config.toml
n_layer = 9
d_model = 512
n_head = 3
n_kv_head = 1
head_dim = 128
d_mlp = 1344
vocab_size = 8192
activation = "swiglu"
norm = "rmsnorm"
norm_place = "pre"
norm_eps = 1e-06
positions = "rope"
rope_base = 10000.0
rope_fraction = 1.0
qk_norm = true
attn_scale = 0.12
bias = "none"
tie_embeddings = false
parallel_block = false
init = "orth"
init_std_qkv = 0.0161
init_std_o = 0.0
init_std_up = 0.0161
init_std_down = 0.0
optimizer = "laprop"
lr = 0.000486
lr_mult_qkv = 0.7
beta1 = 0.9
beta2 = 0.98
lr_head = 0.00356
warmup_steps = 467
schedule = "wsd"
decay_fraction = 0.473
decay_shape = "linear"
final_lr_fraction = 0.05
batch_tokens = 32768
seq_len = 1024
doc_mask = true
train_tokens = 297600000
steps = 9083
dataset = "wikipedia_en"
MLP neurons of a small language model. Each row is named by its layer, matrix (gate and up: input weights; down: output weights) and neuron, and shows model dimensions 160-415. Each number is 500 + 25 x the weight over its row's rms, rounded and kept within 0 to 999. Numbers have three digits each. A neuron's up and down rows have the sign that makes its largest values positive.
Before each neuron's rows, "fires on" lists the tokens most often at its 100 highest values on Wikipedia text that the model never trained on.

fires on: "–", "-", ",", " season"
L4.gate891:509453496458507535524525474544509513503492494536482517518498559468528503559495551515518519454474478490458497532508495462487510521505485559532503505464553497499492463540519490491505478476509478516467502500479489524518489512510523497505497496516489496489486489517436491505490488475497490487541518500432502510491496541519448536489504501510497510475502522507502501537507506540500511517535511488464496477516520514552492506504509526488496510484512491515477454518520500541495510487507545475482532527499502478500472504517508502492469516525478526510535506491497478486501516543497502538510530473470511515472510454458456516500483525519546499504509516465549484505501509498493490521525465499502438554510528541488508492499482483433499475522487478527469552483481453480494493503547442
L4.up891:559448458510456508525508510505448473495457445483495487493493455513479498471547495517524488455484442459482494487512505495484498508509484499504459541487501439521470489514520512523545527546500502474500508522498513487519515547549481515509515464487543479479503485497466473478501482465471491515530516487514517530484516502468498498490503431520560476537491525482495543487480549503478490456452481511467506489513525477495500488516521509502514452512479547515508570505522465482510528478461508475495454464492450477514520469530502528539520452509534482517522497490527482497483509493495516501487497521512475547519539527469544475527533529490486503508482523509513500487503496480487490502482524480466511511474515504485503489506478511505506480510481524528493517541495522538494509507477539
L4.down891:476472485492520523497491545481503475471501449479483486469508540527525461492532498492502510491524484483473487522474487516504527470549493508503502509537502462488524482514489504532508503457532495472490536480446501490494518522513510487485511546473515483435509448542495509539512487445516482507505495502474514494488461467481529489481516499477551508504488479524508476482528523520523510442515520508501507525530506475541502487465498542536507518470465484470526494511522466471524520526515532506496464496511468514461492518520518580489496506540523500534505509534477527462477515511513518488498502460484529510555531451494476514478444515533471526508488479473516476492479492505515538479496516500485468513473494479536553556508511537492480520569456529515506506485496463484498518512473445

fires on: " |", "-", ":", "′"
L6.gate772:507524498525467488504486517507485495496510512500475482498518508519498485511504472556499562513568488512492460515479506470482485530496503488509504467469501508475517520526519493486462516506519489512533514522453474464484440488509497545505505496539459472473502446539474515503504519539484492508506494506489469431531455504522482514492512521526506501451487455436525499530504533472518490495467519485515452524509471519514482495488510468491482492492488472538527492504518534516493494448504509476460528473529561541458473517509480508507506506471472475486495515527475482491474524472482528441515528518484519489494508502477544509533485519492511512461496535539502488489463487469483519504514492493497569489530489478484455531478532477509508524473475493475502548494473489482445492520508494
L6.up772:474497466514533486510493503515494473458489527514499485522478470481505500503476513473474443500525470505491524458506509530531537525517480476486552514495524491479541556518476488500478485493521485481477491505485520505440521483526489468526471491475491471479424519526504498516515486522539473500400505520491521479493506496508491529516472477496498537488525505442497500560497503509561498528508552478491514530496484533515505494492525478491514500504566511541481497494509466509498491515503518496477447478443472518437467477496513497510446484499479513471473466462493509527501491489496495496496434470485496467498518485488547503592531487493496481494491523489513497485502506468483437497492504491461516487512516494498509523511487509483512569499488494500485544506523488491523521480510490
L6.down772:503454510500522487472479462515462483458546584447474510490504480509480462538482472506533498456493524501548475449533487494497503534513516535497541537512496531505539504481476480485526494523491501510492456545492455493510489463460536520514474495517481499507486475487531510521485517448532502547495527525500514482473494488542473493488498527506527480484532496519503513481483489520514493456547486534514467489482490520482479517520512545519529482453461522491513482492492500520482523529525542534515475511508517512497538515484497466521503514509511462482487478490485517530489503499536489496485489496521474537497490525547499506480456516489475534481546489523501485531493494479516518515519486437479482490521509500481475489547490494481567507495510484470525494470526505504532520570499532

fires on: "'", "-", "en", ".", "c", "ic"
L6.gate308:532491507544444505486549496517561470527479508493518527520520464517513480506546508489475484457506539552496507498501512505507498548478511545460493520497545518519489485531514469446535515539546486511544529482529469479507523522559541540527486512547510496463504505478478528533534524515481531498491473451519494495511519511463506524505487497494474522489441465497499509530485460529483561490458478485507409479481505486511475498526507482490549539492535460475477450511452491481496468500496470505495524532488517488496500506495479511509453522472513463483518487506487465511473511509484490441470476492494488540476494538516546530523463506513468506551512482517470497546468555471480504484541498487492507485489498475513459522495492521499474513484505445448498516501503511497488510499563496
L6.up308:485485456446519516462468493522507495503505475496488477484506509526488513557557497479504505515493532502508513493491441508513499482514460500485531522462489524504492424503494481504515508468478440530520507491475427507483481506465484530513526510523483525493493496490460556525496477505487502491507514450501493474467491515474511485502544509475505512509519484521522475483492507514475521514472493478469501508476558443513500521451518557503530491546550517514488494498503513480502491564515497509514531535468513511503502510547527542514463505507474474479485478490489498484539495546490481519525498490480503532478496500527503483513489503515488516507502507502468453501468482539513491522507509531494495498471486517496499515490521489523485475507495455500478526520508529508505533506504522
L6.down308:499476516489504503491472467520504522468514535455519497540500500507544468491524521481533506507484482546482521530481526527462469459480536526463478499502472511485517505437510501512512534513517558546547501517520487517512542517483526518513469485504551505482502483440511444499470481505496511475499497449453512527504482514467498520422484495522479448504481483469491555551468485477474517480491504483562446501516548478479527489470464513473528486523541494526559506461496498546496510524495520441488496489489489497546532506524514512495483469474519493490495472461508511481514517549520500470475470516479504510515515508473467519513512469525535505487501511482495492530535523491561504507524481511496476476470517470523446531487506533465517491477465447468495482484529508531520498545508461

fires on: " |", "|", " /", "/", "-"
L6.gate1271:494511548470433529495467508496514485511506524486474521514510492496509490527527513542537488481516486456460522505535488492473489560472524491535494512443482485503513507497483463537500506515484507535471490498484513471517507517488520539510495492535502471454467511490480496488546481519437484472491497481492508473537465501529490482533532514525538528501511466461512496523549535493505507468522551524518480515493489459504469492542524532443521525520470523494520500454503509542462496538487482543472527532486507471539527497526514472476540495481490492538524489464472444497506488473479514489521547520475510475510535519497535487526515498545519518505535501498496467477486488522486456507467498519474526522463477545529537527526532490465477520493502493463531505492465553503545523520479530
L6.up1271:494549499481538506476504491508419519511506510500491516527480474490445484528505466551510526491494536505502520554470473491525497499507501450481527523543491496511500487498531487489507496484480513491495487470490489491466473519506551472492479506508463504518537480512476514511505491478503542465518494520506563506506516495479490545494441502455524520488504491483479483455517530500495543497516489479534534497500510486508537554538504502487468472509489465512518516539540500514488459488547505509519515482515450530488488512500531525499484527504504503507504545460528506505492514517495467479479543446483532529489507514528488466438508488460489493558466491454472477549508519493459508479463473521475536524527498473478496460494483498508462519480499494520494486487524467493476526510472492
L6.down1271:488519496496480528473533481490485492469494543491462490516479472473507522498514501495492531491486511468503518517511507470490500504520490525523465519506478500539435504498540501523486492504487502529471514477487501443550517499485539512493478508475468493490516514501530478489511451461523507480504474503510482486509488513544510490472458499486547518527521463433475490520460484490452469507469494474498484494524547490507528479478497537442489503488483525515468548482530479502447544462500537507483498523513517465539466536500518512467530487475506426502515519480503453514499503519449495484502493550516526514507509469515513495502514508490518523479503493532460523459492473472502504479450502491499557504517514494473504535522534493489546498517471515472509501507478524490523477502480507

fires on: "d", "ed", "De", "ly", "r", "ther"
L4.gate1232:528504497456494474445488518526546477515506485481468515560525517458486473513498522455527542531483484514506486490471503474495420513468498523515504500517486497518468482514465499511542509474498475431490511495505479505474510533510537479530512511526516487478484503514487495540495505499525521506527537432503521477501498455463492479553529518525483454454544517501442496476532490458496512475501479463482490518479456465493512498509477490494499497529473524506491472555500497534490528479466530536462520479514491500505494476518485471538486482557526497515500531500517505441510456441468507509510506569496522454499507523535512509489475510501494480499524490530483525550502502512463515492516494521547491502509497465498523489518480516509515459498488503526521523512459505512452546487479501
L4.up1232:491498486475498489510506480469567478493524460486490533517537508494493537464502500456516530551458484481534484463506499488524478511505463555465491500552551501493487489484478492497520540492521503466503505510524448510497511523510507486558480511479537468487475473480494503531501485491537502528518520489515540504485509501510515494565555490503451475505518488522495480525501534493500545487505488426499470493539492490473511502452486498517487510495488532492479509524505474483445507529488527508512529492511473524527515511474485452514493484529494527508523492525509521469503496507530510506493503554483562485449465526527497519482517490539485504534494503483460535531492526566509459482495501528513503489466490438518504502506477523524520479493481523492517522495449462502486530471489488
L4.down1232:469481516474504532551487479499478526488433536496521499473503523515537575463518477504488495492504493525509515465505479512497499525524490514467465478506481542493520486497481501510509545533523513523497535500528469488507516489505519495505491519501500545547508508476520530514500485502530467508510485490480479517513512515504476485477512501430485457509537492489504498470484542497513490489504516482483508505534470519503500500489496493501498511471547493481518494508500506494496492507509494509503497470507459512525536483483573486520512477499477484550548489521544507561536523470541506502500506522465542485457471490464533494462497490545474517492488472486509482480510522531515510487523512474478495477510475498464474514484529472511531539481489539525515526499494537503540425467474517

fires on: " that", " who", "ho", " which", ")"
L4.gate376:510526468451517484508500474520479457532480456531481446500501526466487498499502519525516518491514441522470527483558499516561499460493502493543565507519535528495482455521480477421443490474496495504473475492514437516481479551511490501508488490533536503490531506495540510501508518508503493472472475480514513475571507477502513526500513551471438491502451456539534500526489467497467494515519504524477525496504516480471516504493515476479480507505530477511462465493491468532516418483497544524511502453526514490490482477507513525481467500529463509549519512516506486498481512483509524515554504514502508501476492498474489476496510507480496509503511522474518491514525467498466507546496478479513473536474506498479501468497512491506479444502453445496490502463505496484483488505496545
L4.up376:530491496469526509479518507512488495473443516523470487477465547479520468492492469481514515484492462519511522512522515522495527522476475503510499522534467489508499483528492510513482450530497474563501478539509520496495503502510497522474501484502534517488506485516531518491522481513538477472472458485462503520481472478506481488476549516497459547507464496485521503457531511485492503519513478523505535496468492522517484556476558474529536522471520485510500493536506506510558483523510488517519507490495497475509515501504521533529462525492465491482475509523486510507500533490510526476478473436442529502556563493476545466459486514485497494488525464525509504530529476536507539483501512512477492528491515479525477473503515458498520523483495480518484485526485533497480470487507460
L4.down376:524525528482501493513513479509500485495517482554493489504515472499491466506471508491475520471476466511491522435524522464495463480504467515517533494451497492504496498479523477467485487505518464552521508494521449466485530528514541491496465489506484504510479508504510460478539504480477547502464501468454466500510466492513486528533494521492488464496508509496472497530502525495517503498540481489483502495504499510463513493474463482538516442482472473513543487482488494495508491479450513455451494504488487516533485474514505524536529508493517527506578465479457467504504505501546471483493528496471475519479481498514539470562486514512504484487501553474489538492508480511490502469492530517490535537493470508482493480468476516511498490477510469515547506500499495513488499574507567

fires on: "ing", "-", "e", "hing"
L4.gate995:511470455456506487482508522490513491495528520472563492516476470486507515492510548502479472494468462540476477542482491485514515469495567522493506530506502520503481526466516482515481552468507480482513537516469468497519511476471514513547502492520486485477533507499499497477465556490502479480532548507545512498512489502468532488536531515488518484477507443537497587544431523518471505521537522530527543465526545495459477552525495522459501500528505523520522519463511526553512494501480489518498509483481497525497497525494537528540471541531509460507513514513536498507518572460503487503558518494511509532476473497547516499542489447496532526536509499480513470505534527483522506503505521484493493510510460510489483507500549508465540509511501449489502524485538490502502482480522488
L4.up995:488477475554486514470513515456496496553507495506503481505542494494526484464533520492469460480514493477498506526514500506553441465472524480475515517499511504550478517471491409448542534512472495474476511465488493455544516511523532505493522490513538527475538507550520504511521485515494518495508530487489499450486518484523534516491547471483475530511509491486538486518509502506494523488478486457511500505540536456483541521515505465532511536496489554528475528500472501508505527508555484511535488511481484489453501476528522507516512486528534505525509500473513481517455545510514515478480540514549486502482540548502519474466505524509526466560528509448480501509511487511496535535489489490497516483438505526465432521493505511516482526503483487532540531554467475496477479503440508
L4.down995:497493498510546515477493473523454518548544488536496500481532480548474472498504476496539518501496527491511503454508476444515502528524524519501500527500472495497480501494488496506463500495509504530516487511472505526497514539513465493532521442506458523488486492521500495494456506524495507472497497472546510509497509487516514487473508500536460533500476489483478488478543491512500535493559530497485523511512490482556480465523530512494464516507513499528490519534495526471510451467505510477501510522507501570512462465495477506463518520471492502501481521448522514514495477524506573450477515526505481506473500506483484522506466456521495456501509516516483555500400519480499475534468471432524496498491501503513527502545531484525534499503515524470500504476470498488526497524508486

fires on: " to", "ing", " just", " known", "thing", "-"
L4.gate1175:482536489504539504476484532512469517535572502490536497535485511488492477518522542541490473524516510521458520496473486434506508528457522515494504487512442501481494502523517517455516499500468426518482502474523494491530510555498487491537488508561459505506486474487502490509481505496522526495487488497549562485490496499547517447463536531475502497541492504537531441500457482508446523534507486506523500561478480486456485499479516493496541510513520499487460522464503494507530501494430509475540489523517494542496512503487544537502483542521496477481483483505467501471503507502511463499514546500511456461495472498498519512537507456502534475530559518528486476485515477484554495511508480498527467490519488515474526518512464537494507499477486481517559499486497470534494475503468485
L4.up1175:504527506448471508523509508461492512495507484499542498497472460491491475519483556536481499531491493492480546511481492531500504510486463471467482512566509454490510520508490539483527515525485509498497503513482501475480484527526514492441456484534494475509509495529531498468530461566473485477455531492475490489529491526513513509541498503492535508511486468511490506516497512435513501486550551506477449496529533473491497478504455509510477525525497468535518518490532539498518469479492478495491513474487498460483505474499493495447549483516504483467529538511538509530526488468494515514521531483467503511505482532518516487540455498503499479498497530514539476502502510519471510489512507514520502511483524447491468522472465518542475506470478504456492518489456491489480531512491520
L4.down1175:508543506488527515543492484497504554511524444522520468529490491516471532497522501538485480521513492513503489511493525484523529529526501484534466468506496484462492508499499461498550516474531486553500528478468518455480506497552501498522495533499484500491508536552479491545493511478496515562479475484520510504509501500478501521498556523533485515537507479573492503528487466522468513511512497464496506500515485484526486482467502479493487517523503455512519499508506496518536473514534511490492494515515480521509499525526485528490457499480529430492509499475473515513468500541503489526505503472493532500535533478453498526532498494546504518484550507522462529500542539517507504488520491474487490502507451519489471539501529493530481480488482494497545490507494458505464575481455472

fires on: "ing", " Member", " back", "ir", "e", " from"
L4.gate1322:509525517516465454478536500448478492491484519514473502505483551468494481533480484490500466514494489557473510517515491532482523518485477478555549530481528548504524504519514489503496461506511460447482481516457513494509471522505551526494491500497503492496583512504456517505505482542541477471542561473493494493477496511467549439492499510483473473515458496467516541471494514451517496520481532464462485501487474500521545510501554479479486514527510523489489478512512521491509520532503443460548527480496499517529534486501493562554473500534519492518469535521512486562472526464497506470504466545515505510490499501518544572505486524517501499501524511453466486503483498442474480517527518517516500515534455418475541483530490509532489453474487468525506548501516484480526523506499498
L4.up1322:509470527490522443538504495466450491506416514504462508491469485502520518478490473499475483487486478545492538497489434484538483544500514532533519518544498538539472536496528467521475479551500440456525469525471476513525532529518496541509498475518466508475546501483497491499493511497522493493532520465506505483476511497469555491519500463475502512530493474462504486494490507487446499487467523473487471484494481519534534477470502485489526510535526492494502523515495491501535508501493486501527520496483488501497541504480505512482494527513496505526503498521490453535489482469480545429488450525515497499519521480485565508505535518515491483535516482471531509523511487525447475481521498501483497478503478474513511532492500508515485448461482446498496542544466543452513518491494472
L4.down1322:487505488501536482472484484495487557536508514528522548458481489525520570471495542532466511518500506519479523481483462486528534491495512535518508505525530505479467502529527501508522511530541486514524534490526530509516509509502528460509520507462455521494506427485525480488507524492551480471487499484488480458511435483515493518469488512491555532502499472511476498492509512526508506459496498434489475481544526553525499497485473480533457504492505465545461530480509483487534468484493511515493474514487515471486471469514468496466528525493465444503497479475491521466518506486484531497486506459480490472509473518512501474482504492508538496533476445482497504439497494530506465469503520453467502451476493479497506507497510478489492479520490506522492523489506555473516510462466518

fires on: "e", "r", "ss", "ure", "ter", "ci"
L4.gate267:463489496454478536509507538504496485477501512459489479483467481480496493474509511489501519505548544458470470509480480498536485508459506521512495481526521482529507520501478443503508490501488493487469487492470539467501509485463499511497496465489529486491526539485525488482498479546515529492551524531478503510523509511511480481483531510512525513539534466554481500504504577506509453445536489483525466517490545522497487504448481464478442452480509454478477464482490476455478499550464479541479557480505485498483510490498521493514509463500551462451545519486495520571484511483526508474510513483495508487488519533493438500465478509476509515540527477545490533465465478502528509499514512513483521497532537487504542475499536507457490521508483497515521512525512505526496513508485503
L4.up267:520521467486524496481517491545500460473495430522465497529491484496453497454438459536509488539520527478535511498496514476532500502469450467521509503501496483522488463505474528506485554449511518473493497555466503482510509515482515506500503457468499501436464521509485498517504495491471500524528496504504525519495504497513527582476535493482443458491458456499518473511531473517474504533536499502465483522528508444475492477505514518469469498524506502479504506488483440495504518510507502462524486542518467512508507484518540521540511485487506497496508465501512496510482529487515494521498427526535484523501477499486465485504518493480490552515518502549531492507510530520494525508487483464549494496519513483500446480500505452506475451489505534536512457496480504518492483498460552
L4.down267:497479480550545509505472499501477495552504537494536492458487516520548556494523471488465532469528462521516500507515493508534485507478504515566504521513449495455486506511504497499472514445490483464510487527511474477534481473525539520529523476490533514542529504491523466523472502529462503496487497514479519487508507480504528478519477531541527527501475492470485498507468521525511472524503501511494510489481485500523509553527501512497507491488436491457447455483499517506528536486510465521509524519465527466543487477505509507529500515519455461508501461531493513493578500531489529517527515485494541485497488506510535463507506502532475506470473492489527523453450519476462479509518486475495491482542505520476531474465524487472451492562458483459520461496493503482536548465472506

fires on: "–", "-", " and", "=", ",", " |"
L6.gate625:477475531513428475481489509547469496505501476534507506526528502493476476524531488510523472447442439545458476487493514512468484542479461588538525505508477499542494496554474453550504516494507446507473416456489471502471488532511521521498498467462485520473486453527457540477516513494475485509504468492510521483538499544497480512510492476521511464481531529537463503497469514516505477479454479504500492498491526485519525527500506500465473477533479511484523475513530472533480512493521519491462511506498510484528490518534531503496475489515476469512514520541501532489527536504456487489475512521508500515516497520531512540523529515461513505488467481458479464511481491457473518468460491493527501506455519541483508521506530462483470530478497528502533529511533506523481515517516507
L6.up625:496483513527516530536556520515475446493508487523496488512477460514529513488488516469516503463504450498466501498514506506510470453479530483514515481466503529502556435493525479485453477566510519530500492493513489449532478496502475464463479452477513489489487493489530503468511533472506496490511501466476457549507492501523505542498466484491525467478504494510479464537491525517557506474522522489541498516463534547476491496539522502535491487485480442531498464523476490542528479446511551525490502462447549446483504496491485511527468535418490517506513488544491493503500584463516478530483461504527489501541502508522498495471560466483491481503482526546524454496497514483508516455498522482462540492504515488497541511491508516525493452510508475520511509519497532505532467509453486
L6.down625:466493523489471501490538534490471475505503487520577473517483465505497499495456497507520550525485474502508494490521527518508490488492502547512466478480535528454493514474477490481497538443542505482530471503538494511547510531526498532470494480509531491482487493503510498522487530539502500492512518502484510475475532514539506489482533492505506533495484476532464487493469470531518533493551507532459477500509507499523507467443498515473513523495474500468512489497480479490504525507478517510523463458470506441474502507433433543494518502522496448517521470513488497522492466502539526511473481449474422481497482501511500487532519504485482454493514490521570500470507491477525490476487500441477509469469488494483466442437496521495549512493516503555507482514481458481504545501510494

fires on: "ly", "n", "d", " June", "r", " March"
L4.gate1098:471489506510530493487478532532538463465524487498520484467443497499481492515556489500542468526517515505538472478512497545474492485521512521452530527507488517534503516538492489509518489505545503504488494494475488535519481486474528495485517472546476479473507529498502491526496522484468509512498489504513482483523520446486528506510503519449468528512489547486479533503509480502505497499500483492442460547467475476498476426480471491490487481533466533525467523534489473509495499493492523495520487490529553471516542523514500496507438495454513453493543516493500470472513516480462466520465585491513505523503480471489467504516494482486526538516460446524508507529477498496492533491466502497486533503488493493463521526510475539465476497500488496504526468481519566508509519503523504
L4.up1098:495475480509540485526484516506486465462528482475480486497494499429528513489488513535466466516535525466489528505493498498468487487499469482481508489531508442517506513481522520484546487501492515478473485484500517544483495527483508475496529502510521504510516472481465501541492469474482484496499482461484518538482553532468515466545536519469541459502523494525508476493511481483506492496530499476515515486526509493505533508502501513565488517488477503499423494539495492462502459552479499513501516498572485498517500474510506459504526488493487502500487510474545450486491469497507498525520485524500488485476478546487482506446464493509499516495462513528531499512494478547498526501473444486511498518492472520537508540501502474479503512491532538470500510485450500506469509492494502
L4.down1098:483477513534501506463467489497472500489490509499492498499511476523529531479477521511578503465524520497491502535520503512477474485471504501503508491501515462465493477486472489483552507516513496488490499511505523415522503556505509502462488489484496494533462507499531555517502483523439491476510528499496534516504529504487504523518483550499491512510507462439484521507470491520462444555520491469498529496508489462485511470503485516510488507487525522538455504522492488526518509477499490459509484500531462488529491492467537530522509487491495502501473541502492488509459473501490527508492504541504486508504436510508459490499485509498508483503514455515515485482525498540518457526485512486527491485488482499496503505529521515530473554521514493541523482443528496519435539500529463

fires on: " |", ":", "|", " (", "-"
L6.gate910:525512485457502502483508508483479491460510489495503478570523526507451501540475511491467477485540490517459482492471494477479532512474501528472500508525502496494479502490479483474451522468512502492498540478508484497522523507440488439522504514521482545452505535571483520551489509493477487507517478461507535504489490459506484502441485553496495497491525507514507488498513448497506505496500498492524491490495523522491482482486470473519521505513506481512481475497485489494466491455504552482493541526587436487504494486534489487482447531476491458488503537522534474503507473478498522546536529488480508509517500496487514543503512452474484503502489505515490506457472502490480532532499496485507495510457525529498554496505538538494497541524505472474505495472508473503554505529505482
L6.up910:532598476472517489507544458508464475494469534504467478511491484507531486520494467505472490459533516515496456480486491498513505518474490457510556501495527462522484549555446497526487495487502503542508504494497460549491470529502509503514463555499511533494504527538480568540523521542490530481510476533509486465451471477511517523470537522511485505478515475528485521496528476500503508480514441505520538493495506507534495508506496464542491486507445494510474465493497504519475505512541495498504482485529539491488515488497514497479527510457526507504497505481400489467492468483497489497466500484495504514523537475495493503452471488462542475528555481517503501500465527503512499538489502546483506512509531502507507503461485484504484517504542484481483513542474477499523474491441474
L6.down910:516527453486480507508526508493528473548530478450464502543536508520522522499504492494459517502509504483499480483532508504506475514423462507514517521490500507516512523558482502512507455480518531460503492496525434488518485550526441499485485484532512548473464524499521485504478465486523512497485449505479499490501489548495524520487492499480501546507466471501494523500515502492527516503520443510517511500489471535530496463509473478525539455519475492503460492526484470521443518511505491509526506498497478483534526531493515479504515528514499554488476525508445492531530500453502482536494477499466490470548567458479481477493535520464479498513486505483482526523504483485521522552525496487550529524505499534504538537496487491468486478532496526506511490521508503479520486585465464

fires on: "ed", " it", "a", "ha", "r", "ss"
L4.gate382:556511516496519536525530489524461516495505441519509466477488523477484483520523516521487499468536463506524542522515480485558517497458479494503493496532488506468501496484493485486497501460529523521482477477507482488541556488503518474511503475478484446475509508512507498520519506507480489508481468514502511547547517508455467556475508509454519474447500398516474507488482519490484501478451511542480519494496559490509497491514474462502444429503526487505477475493526485437480473528470502472507480449489469508496480525538514496561505513493525537521503525497505492505530527459480510532549501490474516533459489510498494505477499478486517513494501524477535466484487501539485484497499485487528544484488518450441502518499519526517535532476458494496509475507532530527511487539493522
L4.up382:475502480503494498523560493495482491476481478501515525512489486478517500453472497486506501510525488494520484494462511512486494525473499473528496512469429464524484471498467495480517530476465490495491505536505507564551469458521510468508523441486516476507493506493502502509532474467499506563501551484492545488499518464494494519511483501486514492446488438548515464513493474522474503467547485541489486482500533520551525502475507519491517503538531452490443528484570458452479518534501449475496453480502493535519547543507534509527508482542522517497530505453526518518467498477483520519503511469465523443466539477468474474496509489511492460519497478521527470509490508498476528476483496489544527513535523508452517472535467491499484499497481544530500472469467515578489460496541485
L4.down382:499491452488500529526497500512506513478522532520515504491505453511498475533545491503503498491487485500510488476510466529509503470495511517516485484493497533479477479531462515496505471514508508508529474478507510474525493473523527511509516439496517497513503477491510450512524504477512480491514533495502500472505484499445497525495492523501464468485443552520446459496509510509515542498496468495468482471501514463475498495510515550519514516508515525474547514524497486480488506501516487520477470508457502522486466497468505517494508473440438512519477516460524502502502491535497498484468486500469510522512454527493476480532495516563463467505517469475493512478516485477482528500518442486482471492497519495517492497506478517461513483480556524479522497457481481482486519472484480

fires on: "–", " to", "-", ")"
L4.gate193:542502454488511464550524512493504511546461433481532519500507507486494498546517546511487484471523518544527524514484503452501509551535520520528506488499524470515479490450507478540507477491488520543487501470493522498500507487485500547511513519471512506502473487551485491488517506481497503455535497473507507513489503475553522510485519532501504497508454532465511462466496545471511468502487504523518460511496534483496481532507514524515475493477494495497546507458496496502492467499449462496524513457487507501503515509550521524472504496482487494514518499533510496498497545461493460487532533452470497489489497529518530526508505480534537487513520543493515516502473491530495483554464473499507471511496482490518490506499484517494459482494441503484519527476496537493517501514550536
L4.up193:488478509519510487516471514507451468494499502471474486473469514511475483493509480487546464473477508462470460494536524496446506522518527515498482500446488451537516510532529504554494507539558531521529507517486516515519494495538504465490445507459494496532481503447454486494476492464482531522513480520550527502504549510476501497530476496526537483503492503460495509529550565519497486486452487485486530517474450511497475481520511523464483498503478508467557546520491501498501537464546513504478509486502517452495484513494490506531531513518497465536469511519498434470523539468439523475460537533511501476527512486518505456456525487503509495479496452520502494470512446498485528460475482525475489505509482461525504523474504512477504522489492515553515530491524493518486520507498536
L4.down193:503475480541511463453498510488482478504511488467521476504505540521548437514505481514474508477490517481458477499492514540533558509498505544512517530503532494556454532476470512528500511519529513509487490459490523461481545509495500461532487534516492502515500500436515478486464526481484548506545486560473487525492510553490512495505526506500507479475512467516498496509510480507538492453488485518472499512480500512523497502511466467518484483545482528470517523510559442485515460529463508494487478500501509537512526541512515492534506496529507477501481488508474524520471499510470530476517533497536521466521488505499504504444511521497514489464509508511494546477476482478468555489501467514480541496482578488562530508483479489505518501519472538580486521516485511528474527537448517

fires on: ")", "ons", " that", "oni", " who"
L4.gate475:493526488496525467509519478523497476516472523459427519448472506520498488512508521509542506509479489517419528510525506470520490515499530484502519535492525519466460488526568481516535477503503475452471503510477530490504500509519474505511535506514512506521518482531458517540492480481479516496495492498496485444513573514483475509510479473491464514507505493488520506511481514537478508534535526519530503499446498495495485482505533463443473488488509452481549507489507524530501488518534519494494539514466484484500517499516529564520505547505503519528445483510488498469518499510462490460527490502488473543486554523485486526498503516531493470539476523514482500565519473540476460512465481542498490490490473506510509515459504513500487508507442470557509526507494544504501493474484507
L4.up475:528500515477507551517513509503499494546529483509515499478532480476494490513421512495480482518499484490505494484500543461472493472508521505470505500480484463477508466537495497501494504508516501485488508484484501489512491525500553529485498480527528498501458448494535512516508472499510507495484497506455494534480493520487440479502521511484467520504498532473527482504513548526509469469520495466437530472515453469528498497456499510521472516492556452494528475511515500535509505479545515509494520461468505492472488496518495449514492489485463466520518498486490487520502458475512482477489522483501489566518516512463542463479514494503495468438446537502522484505495490512485437513483478527485508518486498481524476523514512472476514422511512522524473478539473482489514464493514542
L4.down475:516472519469459493508504492514505552500535540538522499530443493522512469490485517483483494482455501472498468498471518479548472508507584505532538524540487471483490466511550477479511526552541523481513497540523495510463514503536538479511478507513513473495507552497453500509484531509527507486476542541490516486493462498506528498502480477476549490535446484509503502496507491493477499487529520540513469485519518472433515494456486490499507429479521505495453467527459489506534472534488503536519495482505500501512546493524504554476506536460511557500594473495511450497485545476492461468489510517490469522461489525470507475491530514507475595506491504503496525484493497520496529496497483482483558528501503502467448502501510496545524485492523508486501529485524516527522527521484520

fires on: " |", "-", "hi", "(", "is", "&"
L6.gate674:507521510436465487554509510512467426538475498478480507478478499511503470486557489501493495536515541482490515492469535499539486513491481510490476482510480481522493501540564473506512524514498507529508485523506486519542428486513483535509502481555514506485482513516517520503499500494517502503537505482517514517524472507505544509471501524527526501466509542477496543483489502515480478494508488488485549507470514530547463483531519459507506522536503552463466527504493538537460469513487475535473509480528545470525505525477500421457501487473481465523477500546503489493512497462496474482463523464473495486497510520502504512499494503481511535471514473504540539495501493496487484554465531493515524541508461503481541505486492490455500508478486494491520525539493473527493489464524509
L6.up674:499495542503517512514515510516472502499521463508513475529497497522481479481487480498428475523470525508473528529438522530521510526527460515533525496497507486489499523523477466438457472488525543432507471493485466459501497508458517513569483454502504494554524536502487530482506518527527452529522522442464536529519505485567529533482503519467516526478463507470517495536497526516534511483554532554527508539471508514520535511503495476456466522522488497481524485464482484476459509499507494466529488524494506508534517485523492512526489508464542536514497470509488512538500486471518457523486480540496494538520491462481514465462499470491484507511468467476507510482483494478527533492473472491508519552483520490495471506446514498533503543520477476469481509531489497460557458522498517
L6.down674:484485493517497490479505506502493479513484494491489556487505529499495494504478486484505527495512499527479473480519536493487516485492498534529494533505487500545529517502514499562519431485494495495517455487533532502525487510513499488514508465537525464492486491518527529520515514512537498506522519502483545520493495485542485541492507485456543526454467522483436505516505503508507505511508479491507464512484455541539523475519513450505535558527520506495469534502513478504465512509511523504461475511500538486524540492498500499518501461507517478507492469453503516538526496474490477493456492550463550496524559448448484537501495505476478468512484462538524489447467503485500503491512526479489512523491439504458526541529492487515505503480502493513471471506472478533528503487524483